{
  "intermediate_size": 1024,
  "qk_norm": false,
  "dataset": "wikipedia_en"
}
MLP neurons of a small language model. Each row is named by its layer, matrix (up: input weights; down: output weights) and neuron, and shows model dimensions 144-207. Each number is 200 + 30 x the weight over its row's rms, rounded and kept within 0 to 999.
Before each neuron's rows, "fires in" lists the words (lower case) most often at its 100 highest values on Wikipedia text that the model never trained on.

fires in: "as", "only", "and", "also", "however", "but"
L9.up276,226,224,259,177,193,217,213,162,159,161,186,255,276,203,182,182,170,285,182,217,224,222,217,178,172,222,170,209,157,189,227,143,216,248,155,162,194,190,173,238,233,192,224,187,219,196,212,150,233,183,209,197,188,219,196,200,190,251,239,216,183,178,163,150
L9.down276,214,196,229,204,251,207,231,198,173,209,170,224,176,178,151,198,258,183,229,191,203,166,138,233,150,175,250,119,216,204,203,213,210,206,210,232,238,160,181,207,213,184,223,197,149,171,212,214,169,199,140,196,153,200,202,191,173,176,185,208,147,222,200,222

fires in: "which", "where", "when", "that", "since"
L2.up91,245,246,221,186,206,199,232,181,188,208,222,184,241,254,215,227,178,159,195,212,219,172,182,172,196,219,196,206,238,250,211,123,191,200,176,183,230,213,143,185,224,205,218,222,216,208,162,157,204,195,217,168,157,157,134,231,210,181,241,171,215,201,109,190
L2.down91,246,193,162,182,212,203,213,176,211,221,166,240,182,133,168,182,171,206,160,228,191,230,176,153,178,194,248,164,202,183,193,199,230,203,166,274,182,176,156,238,205,148,192,200,157,136,212,176,205,213,183,221,150,189,203,200,240,173,265,203,216,173,261,190

fires in: "has", "is", "of", "are"
L9.up257,190,194,183,192,176,215,196,185,181,220,146,172,177,174,183,191,153,149,162,170,198,232,138,187,220,221,186,252,199,223,182,207,235,247,222,192,233,237,145,172,239,232,222,188,196,201,227,194,170,198,183,214,238,209,205,204,137,198,151,202,228,208,184,165
L9.down257,199,196,223,266,232,206,200,176,194,166,198,260,193,206,236,232,191,173,119,233,237,144,223,208,126,275,156,183,162,258,148,193,199,184,238,199,199,206,207,206,232,171,193,181,225,234,155,234,211,163,247,163,189,202,162,198,232,202,219,181,138,185,189,198

fires in: "first", "only", "highest", "designated", "best"
L7.up717,225,154,182,197,189,194,192,174,154,212,196,206,223,189,213,166,243,210,285,192,177,216,209,158,235,163,219,287,156,244,200,165,178,230,192,223,268,200,163,192,212,174,185,224,186,176,214,193,184,146,204,204,188,213,213,213,158,213,194,217,207,199,246,211
L7.down717,206,224,219,152,183,206,172,199,184,216,214,196,209,206,232,251,171,218,133,201,229,267,175,216,208,121,168,224,186,176,230,216,245,258,207,239,195,206,248,229,202,227,218,197,244,188,149,184,224,152,220,234,199,172,172,204,180,207,216,184,249,142,155,197

fires in: "team", "teams", "recording", "country", "recorded", "single"
L4.up271,210,187,245,179,135,178,198,230,167,196,199,194,183,184,232,181,170,176,157,164,194,250,204,181,157,149,205,148,190,220,151,195,194,193,210,160,255,173,162,190,201,205,219,238,230,188,253,225,235,216,181,165,206,203,227,220,162,173,200,215,164,213,151,229
L4.down271,236,250,175,199,215,202,180,255,188,170,190,192,251,205,187,140,182,203,250,194,217,198,124,262,226,221,195,232,193,199,172,179,141,205,187,141,187,182,217,171,152,172,194,167,226,155,208,177,204,183,180,180,181,189,234,212,224,178,209,215,240,231,215,160

fires in: "state", "battle", "stated", "states", "bridge"
L4.up953,160,172,228,161,132,184,245,263,213,203,232,152,203,239,229,203,145,243,265,257,217,178,199,232,196,233,163,175,185,178,197,227,219,237,193,218,209,255,182,231,223,197,259,168,225,193,199,156,162,192,210,201,170,205,181,196,190,212,209,178,208,174,195,219
L4.down953,213,239,249,223,177,208,225,214,224,169,224,187,178,190,231,185,183,184,249,200,96,196,200,227,215,270,105,220,227,209,190,213,190,237,196,198,190,160,209,192,215,211,199,183,237,213,238,232,220,202,209,192,187,233,167,214,209,219,255,185,215,232,207,210

fires in: "charles", "james", "richard", "petersburg", "line", "george"
L9.up172,187,193,213,208,188,198,247,152,196,192,184,193,220,180,185,195,198,217,237,224,189,201,153,209,195,216,215,228,228,199,188,170,198,194,216,223,204,148,163,214,211,223,239,203,169,177,177,194,214,237,203,205,217,245,217,193,170,180,186,190,204,197,212,129
L9.down172,167,208,238,212,197,198,203,231,199,192,207,193,190,230,235,217,171,196,187,178,216,208,169,238,190,233,222,176,173,275,198,228,185,229,218,234,201,159,159,205,204,226,220,192,203,215,226,169,153,243,192,188,215,239,173,193,197,208,195,210,175,234,196,254

fires in: "has", "have", "he"
L2.up98,267,144,191,171,206,186,202,196,190,168,234,190,217,176,140,257,156,191,220,199,189,202,200,217,216,197,225,211,237,217,198,141,223,208,182,173,199,179,159,224,214,199,203,163,191,166,183,119,248,167,215,215,171,210,206,210,195,194,226,178,250,183,282,143
L2.down98,184,219,100,209,171,206,191,198,208,213,282,230,205,159,160,221,183,210,168,188,218,222,248,169,173,201,175,252,196,190,201,134,224,209,231,210,247,169,207,209,234,150,151,169,236,239,162,217,224,198,200,248,186,188,166,170,207,210,218,188,188,226,228,222

fires in: "on", "one"
L10.up71,201,184,192,199,142,193,252,181,173,144,186,155,185,244,251,179,202,208,169,197,218,182,191,159,209,172,213,202,142,200,175,160,239,246,210,162,215,208,179,240,294,245,221,153,283,193,190,261,243,245,217,179,200,181,144,216,174,224,146,182,197,204,178,236
L10.down71,196,224,200,259,174,197,199,155,213,192,224,219,222,202,203,180,211,246,240,191,173,188,208,206,252,210,245,219,208,198,181,236,193,230,227,248,231,158,228,272,164,183,211,220,211,205,137,141,230,189,186,226,229,187,248,232,183,232,195,225,188,129,230,229

fires in: "from"
L4.up82,197,160,258,158,193,220,235,156,209,192,152,232,230,201,240,167,197,198,233,208,193,216,207,173,216,167,208,118,169,189,218,180,194,159,185,247,184,243,187,284,213,224,228,211,187,194,181,186,221,183,180,184,196,189,177,206,185,175,222,232,200,205,185,218
L4.down82,273,232,203,230,207,204,144,146,193,174,200,212,193,217,215,248,254,203,228,242,205,168,169,184,173,215,172,217,227,171,241,200,203,193,139,198,218,197,224,160,213,205,186,216,274,169,190,222,181,206,182,145,205,169,217,211,212,159,213,227,175,195,180,168

fires in: "the", "be"
L8.up910,191,143,237,161,169,185,214,190,191,119,251,182,246,214,179,172,199,166,185,188,179,236,147,197,150,213,181,225,181,227,236,138,179,185,177,212,192,233,229,211,190,198,203,187,236,210,210,164,207,230,208,187,207,227,123,244,187,183,229,199,206,196,202,248
L8.down910,213,190,218,260,193,183,188,164,172,213,238,190,147,256,154,185,227,198,142,198,198,172,211,193,234,274,162,200,179,251,197,176,189,226,197,178,236,174,177,209,139,263,204,196,204,223,136,211,233,187,146,199,185,208,233,193,199,127,194,239,214,263,220,261

fires in: "other", "several", "many", "two", "one", "first"
L7.up106,219,130,188,162,204,217,209,144,168,189,219,184,221,215,154,135,252,191,189,195,216,220,162,169,207,186,166,260,183,200,180,166,206,237,173,189,244,203,186,204,232,258,207,181,208,242,218,201,186,200,203,175,179,211,181,216,214,236,153,150,170,198,195,226
L7.down106,200,249,206,167,221,198,229,232,167,195,164,194,240,156,230,256,181,159,180,192,258,207,274,190,186,223,210,181,175,199,216,182,194,178,137,150,170,224,216,186,181,203,177,244,221,150,158,179,201,194,232,230,202,199,207,196,213,182,176,181,202,235,207,271

fires in: "during", "that", "where", "coast"
L5.up275,163,198,225,158,191,185,196,188,169,217,181,90,214,249,158,214,199,232,217,218,213,189,234,206,244,135,219,188,240,203,137,173,206,168,164,218,213,185,213,194,219,200,219,144,219,145,152,200,197,170,196,175,167,205,162,204,218,182,228,212,205,199,196,216
L5.down275,197,220,163,234,205,204,189,189,153,245,275,233,206,169,174,221,273,235,290,209,167,232,241,111,180,164,247,171,216,175,183,256,220,200,167,204,155,216,267,203,226,236,196,194,175,204,220,188,154,197,203,183,183,185,146,202,216,193,234,220,219,197,152,175

fires in: "on", "in", "during", "incumbent"
L4.up973,180,170,222,180,203,168,163,186,195,167,185,231,237,251,185,198,169,147,237,162,226,198,157,224,214,179,215,203,192,212,191,163,228,165,186,188,174,260,149,197,271,214,232,179,168,260,263,173,241,216,158,160,185,197,184,208,157,181,171,155,221,186,192,160
L4.down973,227,180,182,251,145,206,218,179,175,265,161,185,177,230,224,173,148,206,188,239,214,195,230,187,240,192,232,161,200,173,197,238,189,149,188,129,190,219,238,224,185,206,196,205,269,190,143,192,189,159,241,171,172,192,207,200,215,264,169,167,204,255,213,236

fires in: "of", "subsidiary"
L8.up688,225,183,239,166,193,212,269,214,234,222,176,195,200,226,174,185,229,166,236,217,192,182,147,102,200,151,145,242,198,233,157,129,226,151,189,233,195,222,199,204,170,229,231,217,174,234,212,151,200,154,212,215,201,243,199,221,190,210,144,201,174,222,202,226
L8.down688,194,158,186,198,157,200,158,203,169,201,162,217,228,182,225,215,220,171,240,205,155,181,183,152,221,219,183,189,179,254,189,202,247,151,187,235,222,217,186,200,211,166,218,193,227,168,189,202,179,123,208,170,189,201,216,195,202,226,232,190,225,242,186,240

fires in: "where", "that", "though"
L2.up858,199,224,255,192,189,197,207,182,210,178,143,176,209,233,201,199,215,204,191,249,222,208,170,174,182,216,222,170,188,225,198,213,296,161,218,234,195,221,189,209,201,229,209,203,226,212,147,149,256,178,158,172,138,191,213,225,174,158,250,174,227,210,123,212
L2.down858,192,215,184,198,200,208,212,234,190,197,172,220,188,197,159,191,263,203,146,212,166,227,214,180,194,139,197,240,159,122,190,214,232,175,197,219,168,190,155,245,191,172,204,187,132,208,215,205,248,208,186,217,156,187,189,169,219,190,204,184,241,204,217,181

fires in: "a", "the", "for", "an"
L8.up348,197,147,203,218,181,237,194,203,157,229,217,234,237,185,206,215,226,210,194,196,221,232,192,158,194,253,232,237,162,227,238,152,237,175,224,204,281,193,193,212,230,216,230,141,219,195,207,199,245,216,189,147,213,225,200,252,189,198,167,192,191,195,175,220
L8.down348,184,180,121,195,186,204,157,198,184,214,198,204,204,202,178,213,238,172,242,202,279,190,201,152,208,202,154,231,166,183,160,209,245,209,251,166,222,228,247,253,216,217,198,186,248,195,200,159,179,180,222,220,204,190,158,222,175,195,203,246,221,178,179,204

fires in: "on", "became", "announced", "was", "one", "removed"
L2.up490,205,153,189,164,210,203,191,215,185,169,196,159,255,235,172,168,213,211,233,178,249,193,98,190,133,177,169,235,197,199,184,161,232,176,190,203,238,206,215,175,222,154,209,191,191,193,174,246,227,234,159,197,167,256,206,217,193,168,146,180,253,184,194,220
L2.down490,196,184,154,202,214,206,231,201,210,223,191,243,270,181,195,155,199,256,152,181,202,178,227,203,233,190,119,160,178,195,212,200,224,209,149,218,237,232,177,166,216,180,191,164,283,241,212,200,229,170,147,184,179,195,198,175,225,245,167,199,260,226,265,166

fires in: "it", "south", "north", "southern", "we", "western"
L5.up761,209,159,245,236,215,195,204,192,218,152,247,225,174,248,211,145,183,201,232,188,178,262,175,162,179,221,155,182,206,197,181,151,218,223,248,166,179,276,214,242,194,218,189,213,183,184,249,137,211,196,192,217,248,247,185,223,182,125,181,175,198,197,180,256
L5.down761,209,173,205,164,116,207,175,134,168,162,184,225,138,163,183,202,177,255,152,205,206,237,227,195,196,174,200,236,215,166,197,184,194,217,240,249,179,154,224,226,195,198,195,215,226,218,249,191,167,177,207,217,207,194,208,211,236,138,187,218,195,233,223,181

fires in: "where", "who", "eventually", "that", "he", "way"
L2.up731,215,223,221,198,168,188,157,151,184,210,176,190,204,180,145,218,199,182,221,234,223,156,227,208,197,201,207,192,236,192,183,176,203,204,206,176,172,206,167,189,189,210,263,212,224,197,194,152,145,166,211,211,184,195,196,217,159,193,218,186,205,215,170,208
L2.down731,188,170,207,186,188,190,188,201,244,193,255,252,257,195,177,246,169,205,183,192,138,191,201,207,220,217,184,218,202,205,177,173,198,175,211,222,219,193,114,172,192,126,228,213,182,127,207,167,220,174,139,181,173,154,174,208,186,229,234,238,179,139,198,186

fires in: "on", "during", "although", "one", "at"
L8.up13,185,159,221,208,187,186,215,218,177,173,235,230,239,185,148,185,172,185,218,183,214,209,161,185,186,121,216,209,166,231,163,199,178,182,198,157,229,247,217,232,224,241,192,191,271,160,163,231,238,208,138,173,193,211,198,210,124,200,194,180,226,218,182,165
L8.down13,177,185,204,208,213,196,172,191,189,166,166,257,210,224,174,223,215,256,174,236,198,205,225,136,238,193,171,238,163,199,163,201,215,197,177,211,209,270,191,213,169,216,210,204,220,172,190,183,202,178,218,160,202,189,178,217,155,180,214,239,184,176,177,209

fires in: "from", "the", "of", "east", "national"
L8.up1006,217,139,223,208,191,189,226,171,140,144,193,221,282,188,197,218,200,224,178,220,235,269,196,195,188,178,232,160,195,252,170,176,180,165,195,222,197,188,167,242,183,207,182,205,205,124,212,216,213,248,206,160,225,211,120,227,164,211,212,218,210,190,179,185
L8.down1006,204,204,218,208,197,199,237,215,185,191,223,163,158,225,188,201,133,193,157,203,184,263,231,212,228,234,192,178,227,148,179,162,248,205,185,194,220,218,193,228,119,232,200,212,192,248,207,200,189,172,202,202,239,194,219,184,224,159,183,224,203,211,193,190

fires in: "a", "appointed"
L8.up470,257,140,203,202,175,208,151,129,226,195,197,208,260,183,170,207,205,204,207,187,190,216,241,229,169,195,200,290,185,191,154,194,180,195,246,202,193,218,222,189,189,211,200,195,228,193,246,154,173,187,201,188,224,234,168,233,135,222,190,188,208,215,205,242
L8.down470,153,228,200,208,212,198,156,174,226,181,204,268,211,260,147,194,180,273,186,194,210,205,216,226,184,182,196,228,173,166,233,229,210,211,173,165,171,222,264,203,208,233,167,221,217,197,236,206,184,181,187,236,195,166,168,188,215,166,219,207,147,198,205,182

fires in: "a", "american"
L7.up177,176,165,203,134,169,205,218,185,165,244,147,170,220,143,196,141,174,200,200,178,278,213,223,219,171,221,215,218,186,191,147,216,179,194,214,177,175,176,180,225,202,244,210,183,212,184,162,220,170,208,218,203,271,192,200,223,178,200,137,190,227,217,221,177
L7.down177,212,297,219,176,204,201,188,198,207,183,199,168,194,259,174,189,203,215,144,193,190,213,207,243,175,207,213,190,209,177,205,213,223,250,242,157,205,197,247,157,191,151,210,204,227,162,242,220,157,192,257,191,185,206,190,195,249,142,176,229,170,151,179,160

fires in: "state", "stated", "world", "large", "states", "private"
L7.up320,170,172,218,184,178,198,196,208,238,217,236,163,195,191,148,235,173,200,271,300,239,178,175,225,207,189,201,217,160,171,190,177,222,239,187,186,241,230,239,135,191,188,201,179,245,188,203,156,174,198,198,229,197,226,229,221,169,221,195,194,173,180,165,232
L7.down320,211,153,172,160,188,197,285,209,155,199,223,142,235,206,186,189,219,190,236,202,189,140,168,229,204,192,192,233,171,230,269,252,243,222,180,147,183,207,259,187,201,207,171,201,244,231,225,187,183,213,229,186,229,224,227,231,218,242,192,168,202,159,152,224

fires in: "the", "that", "this"
L6.up165,214,199,212,186,185,215,203,174,184,205,228,183,239,197,205,107,176,114,161,218,191,215,206,216,233,206,179,218,173,266,169,133,195,191,200,279,230,251,183,248,232,209,203,179,214,240,201,147,204,184,244,175,203,180,127,221,149,181,211,137,184,196,235,222
L6.down165,205,186,211,173,170,203,188,240,227,210,240,192,194,216,199,201,176,153,230,163,229,220,229,135,240,179,218,205,177,237,184,157,184,215,247,174,206,165,187,282,198,170,190,247,210,245,186,192,206,246,200,207,206,175,153,190,235,215,275,184,164,258,248,263

fires in: "he", "she"
L9.up614,203,227,193,166,156,204,220,232,243,223,189,192,231,177,145,141,186,189,196,151,284,229,194,183,194,233,178,237,187,207,201,192,184,224,208,204,201,235,174,227,224,246,226,164,203,165,178,141,230,171,143,237,181,183,168,232,211,203,173,131,240,143,179,233
L9.down614,252,215,145,204,217,214,219,223,165,182,261,252,191,151,215,183,141,235,230,232,312,220,252,210,185,198,200,206,146,207,223,156,210,160,235,257,214,191,244,175,238,182,176,172,204,232,253,230,178,172,183,265,215,215,252,190,189,185,180,209,165,229,187,218

fires in: "married", "died", "joined", "took", "moved", "signed"
L9.up579,169,167,211,151,189,204,190,99,213,177,182,215,182,243,227,175,188,186,213,165,256,190,201,189,209,238,180,188,219,194,227,214,167,214,219,216,193,248,187,174,213,229,202,214,208,162,176,150,182,184,144,218,157,252,201,225,156,226,149,159,179,205,266,206
L9.down579,189,203,227,228,232,203,286,195,215,214,236,178,214,151,208,188,188,219,172,165,241,242,236,143,192,221,188,246,213,223,206,168,248,205,162,187,210,268,231,160,148,181,196,201,267,241,187,193,222,224,235,198,208,185,186,178,206,196,231,240,188,175,204,195

fires in: "that", "which", "who"
L2.up203,208,183,230,160,200,198,188,150,179,231,182,128,180,214,169,205,198,185,188,221,215,203,194,239,182,215,194,175,204,208,132,166,238,154,247,190,213,241,199,242,199,187,204,223,199,163,198,209,236,171,226,230,186,181,181,212,181,151,230,131,181,203,160,137
L2.down203,235,198,184,187,222,204,203,175,206,194,237,215,152,170,200,204,157,173,137,184,149,226,220,182,179,178,246,244,209,159,201,168,224,186,226,192,147,197,174,223,168,197,215,221,172,234,215,201,255,178,178,220,151,192,198,182,229,167,231,222,122,173,250,226

fires in: "with", "of", "labour", "knight", "website", "label"
L9.up349,204,145,187,174,201,195,205,223,150,155,253,189,210,203,216,217,186,179,214,196,253,263,239,224,167,169,143,227,189,233,159,216,286,195,200,237,177,206,228,231,190,166,184,246,184,206,228,231,221,201,165,177,227,206,167,221,128,218,186,161,193,212,202,246
L9.down349,232,178,154,180,151,214,200,179,218,240,149,166,181,166,274,197,221,234,126,193,232,130,167,180,220,195,185,190,149,180,176,196,188,217,211,212,199,228,263,242,208,208,143,213,232,197,240,208,232,209,265,246,207,181,244,216,161,186,187,165,189,138,189,194

fires in: "from", "including", "name", "former", "original"
L2.up236,192,194,266,123,204,196,180,134,223,160,199,234,205,203,186,213,205,194,196,157,190,191,182,162,242,325,191,188,214,197,208,187,189,179,179,161,189,212,205,223,177,170,199,224,179,191,206,204,187,203,212,162,175,172,171,200,167,199,210,218,217,217,159,230
L2.down236,255,197,265,228,170,212,168,203,180,186,168,245,184,186,190,207,127,264,199,155,229,214,196,191,166,178,184,195,230,156,233,173,182,250,166,197,195,162,194,207,190,241,184,174,221,224,218,234,203,235,207,170,180,198,198,169,225,253,229,242,165,187,212,182

fires in: "south", "east", "north", "eastern", "west"
L6.up325,193,228,231,169,226,217,217,146,201,177,140,247,221,204,175,197,210,228,174,213,225,254,188,235,174,207,165,188,183,229,188,150,171,181,261,203,245,206,198,243,182,206,173,230,213,186,197,181,227,181,249,217,230,194,151,214,206,199,141,188,215,200,202,170
L6.down325,199,252,191,178,175,200,196,247,163,238,167,220,212,165,230,148,186,229,186,233,229,236,184,216,263,171,126,203,274,154,238,159,221,215,212,134,210,219,219,205,165,184,171,177,255,216,242,214,169,199,173,235,241,223,192,227,233,207,214,226,167,194,248,131

fires in: "also", "not", "later", "festival", "best", "only"
L2.up450,242,170,185,235,207,197,177,200,141,245,198,247,253,208,120,167,234,142,242,198,211,188,187,228,197,210,217,219,178,218,214,199,228,230,216,234,177,203,213,195,203,213,248,187,194,188,202,220,219,111,206,245,201,238,193,220,182,160,188,201,229,207,278,194
L2.down450,222,228,155,196,217,198,191,210,179,200,176,174,199,196,204,213,224,180,225,168,150,177,186,193,247,170,217,245,181,220,213,192,216,241,222,238,229,150,212,260,177,164,206,213,211,214,257,203,243,164,169,177,249,207,228,224,235,186,250,171,222,215,206,214

fires in: "were", "are", "who"
L2.up654,160,214,250,200,122,188,210,194,248,146,170,232,241,246,163,163,207,162,187,169,238,220,193,124,271,278,207,192,194,173,190,199,210,245,249,213,190,220,154,217,227,232,219,192,220,202,262,131,239,187,211,154,177,178,185,198,177,174,151,203,233,181,185,191
L2.down654,171,193,156,233,177,191,240,249,230,183,149,207,159,180,163,221,180,223,236,244,297,183,228,156,218,188,207,152,275,182,202,153,125,180,222,189,170,139,189,135,236,199,236,208,179,172,180,179,207,258,173,225,181,193,223,176,184,230,172,264,246,184,192,192

fires in: "are", "took", "would", "began", "into", "were"
L2.up180,171,174,165,210,210,182,186,182,212,201,205,193,218,213,194,195,236,179,245,181,190,182,177,217,267,196,193,183,225,198,173,197,231,251,194,180,185,247,186,218,224,185,205,198,230,208,237,152,237,171,195,182,170,208,154,211,187,171,172,179,180,207,226,196
L2.down180,186,216,148,248,217,198,247,230,165,195,125,205,250,196,164,228,217,261,223,212,212,196,231,193,167,235,211,193,205,202,207,191,204,248,225,154,168,216,201,169,161,184,185,219,258,190,195,214,235,244,148,242,198,217,194,214,167,201,183,211,201,180,227,198

fires in: "which", "metropolitan", "mexican", "mecha"
L2.up48,220,229,249,179,170,193,204,213,220,135,219,163,199,255,193,177,208,205,202,212,200,198,147,181,166,255,200,191,196,278,176,168,238,208,172,178,180,230,206,212,228,176,184,186,174,168,192,155,223,168,200,161,154,211,178,200,161,227,214,175,201,221,148,166
L2.down48,237,199,212,204,143,205,189,222,228,193,237,200,191,222,200,197,161,211,192,148,178,201,227,128,254,231,194,189,175,200,245,231,176,221,198,181,183,197,165,232,175,203,178,235,190,195,222,175,205,195,176,251,166,193,183,179,235,197,214,196,193,217,245,195

fires in: "was", "also", "of", "is"
L6.up783,155,233,219,201,177,204,177,163,205,178,200,158,144,248,231,160,200,214,196,213,257,187,163,232,192,226,209,197,203,254,194,152,183,218,251,247,221,213,181,224,208,215,215,204,160,209,214,226,207,202,117,168,186,201,202,210,161,185,211,204,239,189,252,226
L6.down783,183,183,179,216,255,201,224,168,190,228,257,178,226,219,192,233,211,261,180,230,239,144,235,224,205,195,162,250,241,287,146,194,201,154,141,176,192,247,231,153,183,209,187,169,147,201,205,204,240,205,206,179,158,246,145,201,254,243,236,190,205,200,173,202

fires in: "two", "three", "among", "one", "several", "four"
L5.up334,228,176,267,178,158,209,123,123,147,223,182,199,207,192,151,126,161,162,198,159,254,195,194,186,198,182,191,255,179,220,237,251,232,235,200,206,205,205,191,195,210,270,215,195,254,233,151,134,221,247,183,168,174,201,225,216,192,204,212,134,192,193,247,216
L5.down334,179,183,222,222,192,203,206,269,204,220,192,207,203,203,249,216,208,233,227,166,244,198,190,159,231,166,204,196,197,158,257,200,237,208,195,197,184,170,221,215,197,197,205,236,151,230,212,114,200,233,208,181,190,208,201,208,201,193,221,228,182,258,193,165

fires in: "the"
L2.up973,233,238,194,135,182,192,132,153,204,198,181,225,211,177,156,157,204,143,185,249,182,196,189,208,229,226,188,235,219,187,169,183,238,143,191,186,237,219,198,184,163,181,246,137,183,214,212,159,211,196,157,146,175,264,233,213,240,188,216,191,204,198,219,177
L2.down973,147,178,209,227,177,194,192,269,202,222,224,167,164,265,233,200,186,206,183,190,239,209,160,239,188,198,223,135,152,190,279,212,217,181,218,129,158,214,215,204,219,199,212,211,210,199,172,211,202,225,207,171,228,168,152,168,209,206,185,175,184,193,205,213

fires in: "is", "some", "other", "said"
L2.up997,191,188,246,170,160,188,218,165,187,233,196,186,188,197,219,142,199,187,190,193,188,246,195,222,168,190,198,226,196,190,202,140,198,195,207,172,229,263,183,209,222,218,227,211,221,207,193,212,225,172,217,203,182,220,170,208,200,159,210,188,151,214,191,204
L2.down997,191,201,235,235,238,207,218,215,231,208,203,200,167,155,250,191,235,198,176,195,184,191,173,166,162,187,208,148,113,214,224,213,278,205,196,227,261,199,210,150,202,152,173,204,234,173,243,233,241,209,194,231,179,201,190,175,246,239,204,236,205,154,222,205

fires in: "the", "on", "there", "in", "at"
L6.up569,258,213,187,198,170,200,208,225,200,192,293,201,205,200,201,175,136,137,172,233,225,206,219,199,183,217,210,197,194,208,216,165,187,160,182,197,223,229,195,172,242,183,206,134,198,185,205,156,198,227,215,159,151,219,193,204,187,216,201,169,212,195,171,160
L6.down569,144,196,202,211,186,206,202,219,227,163,190,172,170,254,225,137,153,209,226,169,167,235,210,198,201,152,118,195,171,187,180,243,168,193,244,143,205,218,170,194,186,185,216,221,188,232,198,231,205,235,276,222,230,157,244,185,228,222,239,193,224,253,233,160

fires in: "team", "group", "teams", "engine", "women", "military"
L4.up231,168,226,265,200,151,196,203,199,210,191,230,200,150,194,230,121,220,174,234,129,239,185,162,188,171,203,153,209,116,198,161,222,207,186,238,152,234,177,213,224,208,248,191,212,197,250,188,227,257,194,243,192,207,214,122,201,131,212,154,181,211,199,216,238
L4.down231,195,202,186,202,244,202,189,211,145,180,186,167,226,179,212,211,247,273,184,202,281,217,175,193,167,193,207,238,148,207,219,207,237,229,152,219,263,230,204,174,193,164,203,200,232,161,243,160,238,223,162,177,192,200,206,192,215,143,216,183,170,211,148,186

fires in: "south", "north", "northern", "southern", "athletic", "athletics"
L8.up632,210,228,213,183,212,185,196,186,158,169,189,191,207,209,211,174,208,203,239,191,212,220,211,227,187,230,194,209,168,208,199,195,219,202,220,208,151,206,195,232,215,240,181,241,189,163,139,232,241,200,239,197,215,218,204,244,202,185,152,145,307,189,239,284
L8.down632,181,292,202,192,214,202,270,189,156,217,175,225,201,193,241,188,217,194,228,186,185,212,175,200,230,156,184,213,183,167,202,132,187,200,186,143,211,205,238,220,178,219,189,247,169,179,205,247,227,174,189,158,198,194,193,214,206,246,204,259,175,182,175,238

fires in: "made", "construction", "set", "first", "addition", "additional"
L2.up289,239,135,254,204,156,199,170,184,195,228,176,195,185,176,165,182,209,222,227,168,216,159,232,155,195,180,189,186,224,237,116,221,178,189,251,220,247,152,175,210,221,229,190,178,233,231,187,159,229,231,235,170,182,234,170,212,179,225,239,223,222,270,192,229
L2.down289,258,119,223,184,210,202,194,178,206,191,290,226,181,183,249,208,157,203,182,177,183,191,168,148,247,200,248,276,156,185,146,247,170,178,218,180,234,201,152,221,249,261,187,129,153,200,169,179,192,201,195,196,185,200,154,173,202,182,195,199,190,173,165,225

fires in: "are", "have", "were", "appearance"
L2.up113,207,182,220,175,179,192,151,187,167,172,175,191,227,198,181,224,174,127,191,170,223,222,168,195,204,222,252,155,244,162,210,225,201,208,258,138,213,200,231,186,225,210,212,211,211,182,251,203,173,211,203,239,177,179,240,205,152,195,211,180,167,210,219,187
L2.down113,162,225,167,214,177,202,175,206,197,197,213,207,230,207,155,221,165,212,187,173,235,237,301,188,128,165,228,176,171,190,212,202,202,189,195,209,212,166,196,156,208,219,194,176,214,257,186,246,207,211,230,210,168,186,205,134,263,218,150,204,208,136,216,175